MLP neurons of a small language model. Each row is named by its layer, matrix (gate and up: input weights) and neuron, and shows model dimensions 0-159. Each number is 128 + 32 x the weight over its row's rms, rounded and kept within 0 to 255. Numbers have three digits each. A neuron's up and down rows have the sign that makes its largest values positive.
A block is one neuron, or neurons of one layer that tend to fire together. Before each block is what it responds to, as a language model described it from the Wikipedia text at the highest values.

Word after determiner "the". The noun or adjective right after "the" or a possessive, especially ordinal and position words like first, end, time, early.
L2.gate50:154099071101163108150137101114159162142099170134209110082122164085136104154107098140158129128178131069100089108134086104170134193118096070146181098151122110147085095120086136110131149151066111116159161142186166118168077120166145103113116039117141180094131117153124123168156115129080103085160076156223109076091131132102116170094156115109155104168140118102111132104135067092099117134110162087140162136074120087088115126118084116089141132096118154123116108101133080071118131132200112
L2.up50:076136131100078098121069137154087113135162203128164120091127166084125124094157146080120109108162093122132198146150154091129170129191183156170059148145069147160182166109128100137134135099117182221128122130124085111114113112086142137193175134092075135122147116174177135143152068150086088132087102153173132100168186131157152189107147127136139123137153145140115161140172109139142129051090144162155107128110147143145183112119100118148122052133160157134134113108115147099179076129145118
L2.gate64:140136150127135161101102177159101133144101157064130131114127159147127106169143167128106156074088141117159126140099099106104137153104166087150093140066137099078164100093144178138119153138156121129151042140122086130078128127096086176158198097103095145090131115135191156114168093099072146064136082104117126132100114128223177101185148115152092154140143103121177152116146154102151086157078132131075143178067102104126118164115089127124109077113184132149181107159134121063149174173104082
L2.up64:113099119178101135093124156095049189144142109084116164134146145122160112157118149154153133142128133144167081062129113122196097134117126122096078120097130084135149105067128120119118113167112138092140158137138098175083169127140080074168179140102138159134114119154181102185101139078085137103177104106195078102174146164093084118154157129086140139101148110170210174173136125170116092147130155122099122142135135069123138112075122129105142164175176217190173128139145166184123124149144153
L2.gate89:103137087151117134138143183159142134146093220135124167101118173126069057117100147095202175129090173112113099150126075096121067128095137105144097114184116112172079095160136107112154109191121137130159096143168141187137098121148122135127109106080122127060124129184138158132121079116118106083160135127132099153092156083217111113168221071132119188119165121096156122110147156088113133134153156111151119139071167060143157108116146097126146140146089096128160122131127091111089126182152102
L2.up89:139108137048121136118154208111097141185114109182122164138103192136186115158141140144091132121117114150165082145143124152126108090139131124122109113109122119109143049061151146068100174126116180145167105144176103102155132116093094135142114118130141095169134177056207098134148134128134122113135157190125111147189124086121135125099136160120088127062144162122163159077128099114163171180106183150051121184214147138103097136096140083134165072137100108138135093100157160129119118172141150
L2.gate137:170127139155117093105146156165135125198085166091175108147168151068096099151145149094143129168154157105139146155150078156092121122086136068139120089119123211200095134088135168132156160151070110109118117200130092183093081144175143111101081057136150138092095061131115159114162114128172118122115136106177128153125094142129082084165166105113158098151124132085147131114106082101107100125082138088154119111083168081096135113166129120113128069160059092151121153105141124155108088186158081
L2.up137:133089138103154031090099149143174161206102090131147121127085132149137153126192138125123200157100175142092126136136153109090059137098105136215134156140167104107140134102072147111159041119094091103045112176109106120092152135189063086113148145154149148140105120131085185155120105082100125167152176088154160187097111105154086082107115138103134141130127140137118160137113113136145158141181116166141078143073150131135133109117143106116143131123113143146127182093117068162093151088138120
L2.gate147:102153143140160109153097093132178117114095148135152115113134199059096107166092130168120123164103126143094101146176094141119149116135137115173101127150144096148157135096147114133203151157105189090149094174103159180137107151177129118138156138091127208108157170167107150120164108143100147147158045069141156117064031080121161137129164118067121097124125115131101061117116112097140090137085079121196154102075182079108160119109139156104124082139090129162133063113142121131075117133117134
L2.up147:149151086095170107143052113106212166131110144119104154125112157123038139103091150165108143116139202142136069124103152053107133128104103058174154137103122087158081134140136106120187127168150132108133109140135102144090071124164135129090131144101123208077083136117123109106165090118050138107166092095121119132060108072132173113130113122074097125172124180166176145129132161134135116148107121101111097149067157144160096085125138099100093088116129075106128121087114128153070112117162096
L2.gate154:086075133128053134134159155169159182078105171098141123175151158144132098127090109113103170101125188132147104133120119165180153092068157116140106092174122116165118098149068096147136069203154144043133138146164077166141082165145091107117117140071135151079115163120150165135135138117113174119147101131143108139124101183153189151147123105132101130154126112127108109130220139144097128081137155124145186100080151087163105128159123118095137084144095084204163150108145110147178154187155151
L2.up154:126189122129126106107167163135130116150184143193186112186099130096082141106103114152147154141103103113174153205159137109143131178118186112116136121141117135159104159135072141101124125127186112154130101108147121128143113096125190110157135087146107117124121147129109104080139238126066124075182111142146141128180101183193108188171100093119088094143130171166148108157145158081117157130134134038088107103146061108076138113116109138175066124115067127123120111140089117125111150137073104
L2.gate173:117125141101182127074088140172152146156142168128136137111193178081133098139159124107117161104132150130104095180157133133127108153125099106167145120139116150158151165106134141137204145123098115126134105169129107122150077113146065155123126108085141172088138173151143110163095141138057152041141068107116106148145121139182166148132173070118017153130139110086179111113169139130084127136068148108145092138072131071145130089127094129075145153151108133145120119112194102143121077216131062
L2.up173:107078133104103084171170114144185172099140092160064181140116167087114101190207132129132204163104101117115135170120190106140161097132105120166110107193093099110159166134172176123145134080072122113167176180102138083149095124152109142106093151118107182105152151169104160110094153138134146133128157088148111119139130038124150123124109081095125098163114163182142125189136110145116178157062145096142090110093149100132128094143056125133091163116091144112104166118147135151100103162104166
L2.gate195:133124046085122134155108127192164137106083182123172142107201186143056075144147125112147199091154189123113105124142109132124161100101141115127160134128108153138096138155091130144176124126127138144162114127141099150097042098083108090131097106131144130082126095136178104154207098082157119050115103130154075151139155133207164108167156076135110093086151134120106133159147178110109126142047171132144124182080143114082091124135149125085098113176099137145134108137148088162139126160103112
L2.up195:096094185098088136147200139081126166117055133139154118133085126111145125129133174102128099170113113095197212157113167115151163171104112108096128126117115162126137105115178189149113104107132185120137164128118106119124133143148174143165128051113144126143151156150118136073122117128156140166107104163094181059183124038110110126125090144094172102151086139189185112166158120105109128143181075177102115171119141177146161178096163109139093123128098099117099086204109158104116156130103142
L2.gate256:132083102128150101106082152152179122160102160110185116039177168138111116135142109165134112103160161130127050159142092133121100089102137100163151144123088135111141143105137101085204205201127075092098155147162187156138122150114104116105081133112120124107166115110123135170150152183111153096112105156121110108083133155155084169103141096141072153065131143092091116122153097082088114200055187135183119129065129093161111117122164163100116103132139091135141084110162150152102099154173119
L2.up256:196120121125212095164112127089167190112073100137179124097106131068091121194114102134169150125191129117127103099115149144155142119124105179162173126152119117119104163163103123109149167138107069079179163134191195116161123130121094129080092120133089147112122103125141097192133192116117180125141121144127106199096111106129120156075134086143118149157090135165086124093136124127152134182038168144129091153138095090140079099132174154132064127098124144115143126099130104135068160136099069
L2.gate279:139146134176095128142100146190196161148098118158185117145161152108120098117122117136190112175143160141109082140180163129087149092101114124156111112080117158140161085115108131062160150159105139128130097162151117193098111132124074127173081154107135118096118134166182085182150153148092151098156065162100122146133117138128146157140153095136062115108176077102111127107169149126052094096080126084154128135065142009066105133156145141106120077145092099112137131148180087124131092153157124
L2.up279:125118106107109134127083116119125163113138039235169141150130121130133154083130119135190101129130115136141124121157158131136174116089092165137142067126105151101092107167085154097150146114106134127184104172081118107162139166111052196099097175103139152070079071146181114128107124075147172154113131127142122156087163094081096083183120098112159113118078127119171137120143186154063093142063121138168151130154128121115086133115097101144077082162144085123149139155152090159179155175130089
L2.gate316:057097132142075097125125121156148138055086189094177080113120129114127103162111108108116170126120089089116069108123071162141207174175136141159089125170128166105145148109136135193112082177114128161140087171151121171135080106128118133144208088115118147115122114122149095117097148110157139112142121063144100125117167126114165097174144131129118133113133129122130074164180172116128120133098148125094124108028175057085161192184083120149112108170122125192135120137138091119153146178118093
L2.up316:132090088138136209151092096176144141161145070118101154148133147080168087180180152169064121125088123120078134148150174116099150123105123166136123083131134111114104075095158119101114097079117188157135122059157068166134091156113118146088088132137096159078089114158108120144161129155140168185136100149108143095124185173133191135126089146142102185176163153177118170132101145147098167161134100136153175080116139143147071093179103172086123076090146140132099063168122137113156101097134147
L2.gate344:138138099125060153093106114129145164153083153137148094121210160068165120153127131163141122112137194082160143159094140153074177168086111074107109101155125130176107078124135126142159129155163132147114058166172097140182100113129103144144129127081169107158121127109154165156151132117087156093101090193140137136105117120145212120112173068105074123128108146090075148125166084120118116049144111129130117111089155155145188128144092124054166134157129139131142085082181127130101118152216136
L2.up344:135172101097120107100123115095205184142112101159105086116148120086149084200104118164174149169135141105120127098071130111114115163126154084139103108151145096117080081135095118110171121138151145073138151154144082144122100115139084146109138141117099150134106153158149114120158087101112132122134127130115127123081120035105171109128181064081094085142144157122080159078165140144176177041126059126111092180070158120070178167140090120114140182097078147083125148114166136181114090164154149
L2.gate356:082108151152099136112189164124172145158152163088190140196117146138133057156108158162131156108072138086183125110161132168167159087120214104141139126163151148133148092119136169109192155146098087132203108144107089204159116150122176142105140107155169103173163124110144152113149133150145185088159099149223126145082123097153128078125165080150106165159140141097133126155132110101106179161061115160118163155113169131130120168156111094105158150085136075131125097118135134153150154179108132
L2.up356:101168189092088158113087100126135115194133140161096086162073120093190133119079135132150067083130108186095155147117104157135120126160163115152129146177151120128150131117053168100128116134153131138152121152064109143081165133129098169134179121182086112113082147106192110142157135089143112058181074150109109125081083093156166116121111142084106076147117048113109101176190130112132132094098089143104105094103121127115092113156145113109131165059148181134179108084160162085135146133088143
L2.gate363:090134136194080149101124119145104121133131146101128102154069151125112060162121174176113157126128067083162081148081132120097159200128152086108042135143112060153113163141129073150150123172154110149114196097129130170072159136144113044124177186119155139173165096167117136071117138177117099051127154174163172066109120138130144076139142111130189117102136140095162088117195150094108152128091128142164141118114148126149131138122107165113163107122087118105145133140175111128087169151131120
L2.up363:135160174132117145171154094131119114077082135162165108141078111081134073120077129107144125151158129159130097044135163105081179148159080172144148158130187110113106127152074116113157138140136149105200198148080119156131150133166105175115157107106103139129084142133172036141166111108175212120143130154089143137132149092108135120139128140077122162118125169118100110157185138153121106150129111184058117185138080106166132094153176119136122043140176104139102148124121104172111120152069149
L2.gate444:120117140126171141106133136163183083162115174129152151083172157134099059159098095113130096145154110111100090134201115120144084083124151086155141132128171114126104138122129148105179141129130092097166091133118126179124085193055171150110149077113138119072121132152097105148152129111080102031086164111193112135155183137141108112110157086125154132134153141121182079115144090068118129116080153140113076111172160084137115189160102209155093088127116085136138116160102142128154080184088104
L2.up444:136118173152093164123125109131130143153132138154145188114159099093142062102139115090091098098096102116108145129151215141130105102108128135192138135162171077064058137133048186166133119117164144142138095147092164133190102130090116159112188133127072138136066147165154135126128160095157086089133148129163123170140142152170104148118132097123184057190131126165141076135080170117128168081140187164193091068122121147116099136125140204138114148137123119123109164118129091111121070140093141
L2.gate445:058195154133129167128111064120179144115112135123082116100083124091077169136136159171173074155111108136129099102127131149139110139090129029158110118150139068125132160130136152119153131216121085082129137126074123149108146105070144107116149123101127163086088118150153148124139134126112165075129112087138147116095092084135172133153166065156134139123195126095111138157195133043133137139095144146121128103077168115141152112195101091095145148103102124149218089128146084115140112158110065
L2.up445:170129118112126126106095141084171121112085135170144138126192153134102093090116048050221195200183091150136109132157098126170131169114120081131175112172206103143105120141099189118139127187094111135087131133133173151121137104092106151104115064101143090162108142118168116118147151111116165136187128164115132116128149091125151104135136130089071090164120140185156142098118102106109166152087178090122146207132096099167115092136142111131096105138082102107107138122108154090139079151071139

Superlative and ordinal modifiers. Modifiers right after "the" or "one of the" that set up a ranked or measured noun, such as most, average, 34th, lowest, first.
L5.gate44:121104056146138088142102093172140144155139143172124134092162172154109119194151123107103133096110178128127116103156130144163130122109124110134112094114142158135171099119119030136146136154141139109130136151134182180131126141115114115170086140083184088186141184052157104201143124085029119132140080113085155116141126123121103196140128098081073175131131137079119099131108081100138148110146171145159106140049124112116141091102141126067153066178117134161121073109175146117098122136162072
L5.up44:092090138163088143144135155072101168089167147115114174110081104115147083174093113113080168095076119100142125101153098138096174129171125114068154163164133133147157155131119105177130190130162132089093159115106084153142178080095115149144182138152101154146110174089078109136106160108194170118108144126164186130141106072110118144113100161137116161113129113163128155067148163184108144101163122137127113089123085190129128057105068185113140106123116183106137111082189121131105101129225104
L5.gate126:131131102082126131127094074131116133142120094100117118109163139161115048174144107168094126182164180133109165119099150101134100169118142082157089112110166091178150119126146091111175177124149115112176094139151153184176089184076069169117091118130126118141178177132164111158132202100047114079151112074134191153129147119170100172116151072070044093119147150107153130127118106115115115133123162140161135160075134090165133117083144158093165115150141148146149127146168064110104120126081088
L5.up126:151088121063158138149156086105115117127155085130155079111078073137082074164193092123098108160103147107113066138149162108149134108113132129162101101173145052124173157121118134140116152093063138120143099176117120128080131184134114133096120144138110138184119149127096103129061145090067109160151179111114184164156139069113132134105089117086136126136095090130161096144106133148070128142155167097156122125133102141229142103120152146124133086185178095112123137115148111179135091084023146
L5.gate154:124151108111076120089127086126078136121164108098101103161116185116119084107112109131088155150107135105110161158103153090139142120135130143168171151118102136204192180116096080116231191117135149105119121171187108146161128163117138105097072160118161151137173175118099141136142136130158154146128155133095148181120118110138141138095157123066111132092126163092076128077105138093063117141123067081129147088141140132133163072123064163081185134154073115136064060103164160130063113088120123
L5.up154:106087067118123139134091151138139145098095127105140150116103169070104129100085117122152184195104166095106191118150138167133139138132126082122150117215106149142123066093152160160098140159104131091163121084218141131115083167160110164127083145077113116100163121109149132170142146126181160211064138080124068126088176147148120087125117125132149085086109144098161128159139170123101216107132122123136131072156136138142115121085144089155118196120125118131098140100148220095167127134123129
L5.gate168:099087165103192113180119137145158118083032133141154144112138168108062097150156101120156213166107172128183123108143120095123136130157158110183116082048138147130119164180105114159161193187101125142132129199167123126116116139126147112133096147077128166133154147083129182140121138167102163149151163119137144131146115111143154125080163125064144140096135076097047112151111153130104103128125137114164097142138155054097148142156110141129128071168143051116109164115128078142120148138173183
L5.up168:104156104147146069083073132158108106118203144156157159047097127149169100153171120148144121189137151171151125096117156134154127095137125133125090134137059107132122151110137119176065129077092120115103159111200147091128131152135051132120181157128182153134171151124119123111075074139108193158106078132130068117123127131138112152166125137062117046105133139116077131137176123068155145067133135150187134119162169122100096093111081087124140115171090078167142148149153129121069150117105108

Wiki heading closing marks. Closing "=" signs right after a section-heading title, as in "=== Dragon =", "== Production =", "====Group stage=", plus the line break after a heading and the table-header "|" in "Candidate |".
L7.gate340:064121133140087111179171194152158090119152206148093145095158135114085111197147180119069128098149151075153168135104154182175088112116104161095098130113110149112137040106090132165148100144158129156101119146145104191136082187104171093150125098130128071177132055095097189133175154058118111116126108159144139122119134144162101115147183154174117149134161124138094111132117037101114129092159129058094143105141153158096154142111136096115147140138138104124168136115138169096092138124109142
L7.up340:190105138190131144197129108125125114061123108158115103126138075134060189117106122142112159085119121216085206166108117188129139114151098157165120191143121101105116133155102133127088102160152168111056146153231091094097087121118148115136179160155142084125137145125145151120138146085127106070121124153091150129157116114153128120141112143169108161177142137141185122116139064169138106125174147127137129189084063142127064090130128104128122123171125152119145181156070105109098122096159124

Heading-closing equals signs. Equals signs closing a wiki section heading, right after its title and before the line break, as in ==Etymology==, ===2010 census===.
L2.gate18:126158103113135105109121092138097117177097123144089101089187166127089135089169184092089111167188143183155110087115174099096068145160114174083181156087179125142142102158152225139162123077133137119130116162090116062145070125120117122174118089127170130089178124090097108120161172138124132124135096174108105165127133184120157153098157152142090101108159114099136095100161095126146093143085180128120161175143111168142116115108194126140131110168173095156209131141129155084088108088087148
L2.up18:134103084099090142108152115086120113121141105207122165082195158092120127141132099152121144141079095172108125127151146106146155103176137175109144151156145096152168149120171144145119174109096126087187207168113120128093134104149118104172170104147168128146124175121117130137129105135177107115182110128143132144160130136104131172082128130124162115145100203122133080159114125162092123226153150056139100150124146125164164104152166147109152213077140162189093086176085166151075162194082131
L2.gate34:102142131122135137148173136167123134123126165148136173112098164132144100141133174124158119120154116163211072059118118029128136117154097127091180177020081140094134130104163211133112156094090193110149141129116090161120132107158158119145139109172099154101149129181123126073130074090127098114099116233095136140096124085110110146102106123151077075107145086145112144104155156133136102150119105123160143149118101137106075122060150138188120132119170093140169136126145149095173135087094142
L2.up34:091173124135121082129135071103109139216137166191094055179207105164073177098096139100146131138125114161136122167157165131128111133124096110191077118126177094130097160236154143165167129154125111125126131159109157136142135131107188131145106079118125130080117088133113089147147080114096155128159090094157149046112116094121129116153132115101133151108140109126214133163141125135156111132117145094145119087106168121127117119156115145158076075139130090117155116142061124129150118165062058
L2.gate55:150179069100149079131113152131107123112120182151161140108153128109069157114143189155122087121136111163173120114128122078050099125150108153087122127004136106107135050101120155135144118072111161129120095123121094148133106103072074135178114147160146078106140113118133099107171135082070078122079064173133132125131149138148100155118152147108126139126154119109094146144130084087121098165143135140105163150126114118138116132078157071117135131139167091136188100194189038087116110096151084
L2.up55:107133126087147095108157145103157162126078107127154085118099151107140088115162114101196115125128121133132096039085113105149102110181078127143217130135048170095116103125127113108159102146073136193102120122128075099127172103139204126102153095127150103121178120122130133131165164152185127155105114193147090119133177064125158128087146122125121118096188096120141160134129090133180163124122117133086113164125108218160127194106128103134146199128117151135167159171109108148118117056082095
L2.gate66:099149150123074124139075114170144058180139172111109129114138127124122106092194070104142094137138214184178118091070159069121155120101094123120171125153137140118061131118125147138123172112104194134102169107093105073080141113113144138155170179137145100126159072181119183052111127121189122088103121164112133114072072164146117110088097140185121149128175083134153106168148125145106073130109125157155108118148114166117113159064156174123181144138091112181148160108134116119139148128104103
L2.up66:117117162074104145108070064160150151110133142181125126090110101114166146130150121107117125121146151121115149112068150051139121090118115133141193148063143120163121161142146178138164179095111167101177136126133107157113078109162111127103160150159161203091119148136151110154088099130101182100163054161102136137122106100123119054129103088149085131139165111201116161164118086153110098119087146172095084157116073133117083122117168127123162092057174118133087177096078159092151077087118178
L2.gate87:051092098158148170124131074136105115139153090109109122071176127099120142125164095184095072103130135113154185105161165152139116112143155152113151086096100136136147098082113157119178112145115115142123120072187148079122198141087114132127155128138157137181140111099120124197166172207087158163165109141141139096073126171088109095151167089148101135128102078158136114131137085125120150093111145120152097203121146147174180091098082189061140137113143145140162095138161159070147148079152071
L2.up87:097101116181191141139127125069081093086158078110109120113150110108131192114131164106121096134051110141149189122158149101165110109174145118157078129092123076093150102114113156108143141134115120101071131164166127041163209110097098099109132131166090164058129147106130128158155198168167178133129107107105076165081118162078127149113124125141091131122115127150142114144103081145165123144083157165157157196107121184105162090134109135121122204151146167125130175128111160059168141098138137
L2.gate101:084156129153098130123153105121157093131111154107129086050120142146130129094108178137130109143101157146114151112122115166153108103097155097184098179054133075086190080118133151107167117187151115129154109076122101147138178142128119119139131166183148141100188101106150196142185151131115101108170056197130150073131094192123119133153132076158092090149151089155109099159182094146080104115113165120146147142093106148157108126111164206117125144130138130164119150177141141066193129085196100
L2.up101:047146134101101130151176130089129106092142157133165110075077123167152122111079199137158135178113144139147165052140135170107147126136090119178118098148157081086156152078115148115145131116151093127137127089107167083151152125163103097106242131111134135101099107146133188125128174104138108135127068166091149089108144108143066080127078143127159065159119171132137121192116115127137128119123159154084058093179062133180138142114172143109111197147158112139139123121148116126151178097098164
L2.gate105:150139151161195093131108111135090071118118055152097131130116112096155199184162109121162102224136148146190158106121119122105194124127104139130169141090137127180140125084181132154148110101133160088116119155103159166125131139084137161142132079092145106178153125090122063144168135094162060071070096167084126148148121181089125154096104104071124184105148133129137140083102139085142130110168066171139159098167132132108110111102191122120154143118135130127127165142167138160098131100047092
L2.up105:130107097175185109159142157104084132098086110185149172100159146110081162144135190146141114170071167122108094104120141098103104133154087087082066112086130082134076122151109078088137152116061156080124131149201152113083148093095120200142156085141122134106145148094070096104160123142131090129148063106113084121172115132103118187092079096085108124173116134084081157102144080098074118140137147149088094129160115144110129146091178108084121135128091153085150101115150084100114142067137079
L2.gate140:064097104086137139126092108156082123098122139102101166094171155144134148111114158157062091128104169139119248153145134105132105142141136084127144116061126085138123145088128195101184191087146121145124147082104137081153091143100167170115128104132140108101170147138066146071154208126128152151087067160107137097149115082141134156155104116125124088109118109153168062117088076173116098133124114152154153121172095169181157157060113169113111132092148181092135131116119141097123129134089081
L2.up140:137139107146113136115159166081164190157136084108091168144138081158095170172172126134133089125132127166171160106141181086178191132133145157122170106101131105137191098112113158137152150102153141131173087047142139109154144167071136166150124149145227149114113126113183119160146201105134146052150103115129103120128161139096076207166120109120129134117163191162128107148052191147144109083102065114120138107146134094113156103165087122116179100156168131133155106129130095143120166164114125
L2.gate175:128097117181127090156132103211115127173136116111108165083142131151157131130157092137114127199148165142156165092132138145145112183107134070084152128158133231139098114109119155151148131149123122128097138084129181097156103184121127101123075173182189097158173123113101160154121175182163113088106086156162112096156128179173113147115104103127131101186148132086164104059135107137100113143176165195099150092197144137169148171072160154148151126124152125171110102141132164063132148088099137
L2.up175:134159176194155064195160076141161172101099129114111109084136140118136075094148139065124174163189141165183095094055182098092133128134145150153166137118177167127081057159087162102140080139181127178192158097129099106109139198134149141136168153170108155109140128127123149104140069128142125100132130128174137128146174156203098104119129095165088136104112117165174138162149117147124155128161143142124115161147116103138132160141132159122155179084084159099146128151143155106162060085154170
L2.gate230:118114122107135057081062064096137081123150147142099138170239147174146118159136137103144135159083184171175139131178122097106163182110131125140112163093146156136180177111108135117188106170113180098086145100157087143144116156111148084132125125157125051126126143136127164110149163134119095139058086179136125118145164149138091122100116132092088117065149153057109113124140094099088108073181128176144206123144161149126101102135186147107161153113118146148113135113146172104146157151105094
L2.up230:163121112139121121063061132107149080125099132139165170158149133163151086135178176064130138115094171096143148132143132064124134170124160178106121148093161151075137152108060167098174143147133179161117139076096083103179066115108157134148151106132079097123070127186136102118102159055118118120148113116114114113154155115118083161128093157106090102111120082093169132123121157153109148064138129188134089133152092137144079139135151157104127152092100193100116140117114112136158253170097123
L2.gate328:095138117144128128149134145135115115151108170080143154082176140069132115118080172137132141122164198124140066129129062160108133131145153119127161125172125133138141135138173136151170128166117123123148145132164202211156137128087163150130196104158133169126110106147113162167149149117133180145128119151187101109058148174157170087170143108105122118130099115118144109124167141110149086102081146118155129160169232131088108177141114151128180227155124103142171186143133179086122150205115083
L2.up328:100117115108127110141109096134111110186163183111079140058188127157103110184141153142135203142106133154134092110121109086139121115158177122173203171090122089089132135133131145114170154169159107091173120166174101152153057144145172151128166104075127123145172093103114090184152092145094122126124123130150132067150150089094045125133114132089043127120140154183100150134162131113082150134124153110129118123156167114074141087150169098124128091160117150104129148165096120124104058201145064
L2.gate389:078151144135091124089142126163159128152157114098113101104111103089132155098080150160207086108181167108074096120146119120120098141144193113136049153153158103123131084103176167146099122119167135171106146091082112157106116141112124166176193087209123123134157124119141124139181162148142101089108128156204102065116077129114125060100140109145080109194133100086104039133119107111128126094099120084087148121111172132138112134078130118117137125168117140138114150134126225097154103143094165
L2.up389:084156091138199109165115108050109127114143170073062131129124082144113068144145175106050105097105117089121140141104084068114192091117129136117157096138107122045156111152123131093110158150128139107115105141137132113195126175081120131148170105135093132111156120120082221130134088091132127154134113119149194125187086128119100111101103120145113107157144112107113103081072077132083108181131179148098137159053115162118145097110154102103103138123145099152158081110147141134196153173123161
L2.gate391:127125096170146099140092080134071098139152108145087147136121149149165138161167145165167036147182116119156145119134183148080142125158096144128163152132095142110169138068175083118126165103098146146114116108059181088144096167124177101133095131119143124211122120115115123151132178087135170063076108211121117129108071126070112131110078137140132116112130134146105094092119117079114116129111161105179142090167124165193114127085128183116154097166140122183090098094117108150126129043119074
L2.up391:111107129121122134077138112082081106163152098126125148159123165126151188147146140143167133088084142109115188091121185124157088144172149107088120111148126099142147138117181125171106136140131158169149154145109122163152079165134167166101116139247090149169132182131116153130052207075116158097107137133163128148144116048078126108134117099186140091133146161088122150127190169130150127115061173197139121104167143115166116118152164149091121157146151184148146201154138096113144186131128118
L2.gate401:178163159135126100158173128096164148140077125167135130083113179130132133099118115179146108094133112110155153131116135166139208224120141061080116085164096159164075146125136182147187073125174103137098218095123152126102057131095172145129191133109187092097126102140153107155162152129181128130141088122147124136085143144095123143115138094139155158076143171115127128096119132083170121097193115157151092064147153146088100113152164161088130129151125113125143067112146099106094174162159139
L2.up401:120077189110074110110142146147086104112203138119053149115160099146124180082154143171097034155110130137071118123137166098133045121080068126125104174111169124075116043101116147126132131065050128079108141075118121111136084169118098096119042075144157146114145114159131156099140177190171102126114105107124103107176114095138105124072132171116102114145096120163131140096115084122160100170163123133114190137143127119104125113123121109136097116128137132125138118135072151166138136098125116
L2.gate418:089146129155150093092133144157154101155153096086117180104118107104161173108151159143126087145205182113171098095141109077144134136167087158140109137138111154098168126102187159143094121105099109111092134120083150143138121121117152138152096061158097118127152112189041149088140131175181140164111137147101142058121149140096137146109099112140177110116087091147119065100146087151127054153147141157082163095167150135149128151054163110144141058132181089193126116135156154146199163121067156
L2.up418:147067140144069105081149095055148102143141088090151117116144111167021102134154114113107143139130110136155103081127160115076124114096131172209138120124086143125171132168132133103149096091142109031145134097129112120105133146135097135138111179172083151175114059129117170123092147145183134125196113142078161107149121124117152076027125071135113098144163109145157123148081152166134114144086086104105149151147160169143120103107170117124138098164144131127091153153145129053100130083096155
L2.gate422:105162110162134077173115131120106075159121184109100144064144131085098091206129136136110113177171126134144105089126134131029091085093162134142107135109156116089091080114145152137154135100142134137114105151081163153146063168110163130159157101129146092130169110131122165160194094128153144108135129154112089134147119193169112140102161132085161190117120046124061128108125110122121099142153087155149149060109153176098127148162173161142113088198108100141126135159164062119111147190075108
L2.up422:115168133133071109118122131130112115131126172123141162060181115124106109179134136120070150130114094145161069081090185131107140173148112155127111094145123107095158119116079103073115165154191124150131080154152126121159095166029154146137148110107125115157108102133149135148133172106110217147177101115084138123118165118196133115141166117064115203119090100140087152123121102151114109119170064196111184119175097131104100084161183107157129110151154126126169163121140066161161136198099122

Closing heading equals signs. The first = closing a wiki section heading, right after its title, as in ==History==, ===Year-end charts===; also apostrophes in possessive 's.
L5.gate128:098082077099100180129123148138143089118140146070094047124159166080079178192147126133094087090127157135104130125109130147128141162160146121112122095149102110135205076156129145167149141134150177146182142118152118140116130143133130166193157102080156080213134119106092111169176121118136189185144065148111182124127081084147113117137125101092070112127126062077150044161097138126135149086074141121146150162095119099113128185119147145077134153167127158128139123114160111095084152137148095
L5.up128:142160144086066101136155178075118127093167174101188097139152111111135152162069170119117141131196105176132147113110191178093118073111133145101166102067196127073124078127137121106157146127107142078158105131160086139140149166152134138115086135120112118097146064098159158110185075088139142196143127066135105171115181140116221143068101149093122152119141137155170140122147071110157144113132125118125171167110106151070120088114109048120162109095120103094120124144123084138150102127146135
L5.gate187:112122144068130181155178071161191129148140112104104098182111164063160112148167136158128092059164116125175147200111100108126163113131086175079127179071091105108157100181091186137149146092108130118138133115142128189084125110149134126162129106117139075096159105167090081143147107164140158192109135126184182101095146093101140114223141103075117107164125104103142119130152118143124126150073076124098173128193131091110115150147143133159137125188126110153117119169166150117143145133081168
L5.up187:166165075110080130118146146055126083138105140085093110099184125146143110098139111108083136138194176150093197109145181106111117157113153168077121161100149139118145140093129137099172125158132149144125113186148115109141104154130109125128072123100179148117143138114092143130115166145171164155171104124108146208111108182123071116105066058153168194117141143162102164134108073152143115125116164197117076179103122116105091120097134107155165142127167163072083107118116185145092062125172076
L5.gate206:172135164138053126106146117128102120106128164096157124078164135120069143135095084100081119087190119102140139156082125109080118142072117112097094130081112093103123072133120199163115113146120120094126082130107111127123089145080157116103129095159135103119138125136078138127130196081180134056114065180153124128195133140122133170161100094155095095100143080148093135115173146149097006098119162196087138123053117123183107137157172141113120096103121116109171139132168112123098149105112142
L5.up206:132163114143084106112155076106131148071212174136160138120099095124078096142137140108130188125164163122122141128108163151129158113120073149107129108137094158094197149150153159185121176202145115168151150156145141152152137162118152129129172108159086135101099103123114215176156154089158191083139108140122138055153133194149093139131118053162160112149096134151122118172132082153123093126105195194101120144064104155110124081123134125113121162123118136100173125066122143130074100079133180
L5.gate365:130087144164139087080182075092155158162111202142093129126155148114116064123175103078147111125199164083157140087124146172153144181128126100120110116190153129114143106139156103114125111129134154171143190135164087116131097126055126154151186091145139049133121111141108129110155191146148168092056110120152124119098147118147238116115073121084063136166138119108173142135132115137117107085083132127129091125106141091117107172089161101122151108119171175155176149093105146141073168139137108
L5.up365:116123138137120115110105094127078119097136086182096119145050136111133151125120130131175086125033092157088125184090072086128160101149121094137188165120152127120157101117087154097106138113144121084105100124150115086099168106142138170159106174170145113111129134100117068154142081096115096134158148149088163127102117159082181174145097107128118136121153097190107091147125174088201157153122175140109078180039123153085131128028140127132202132114134089129119103152129139149077115080136131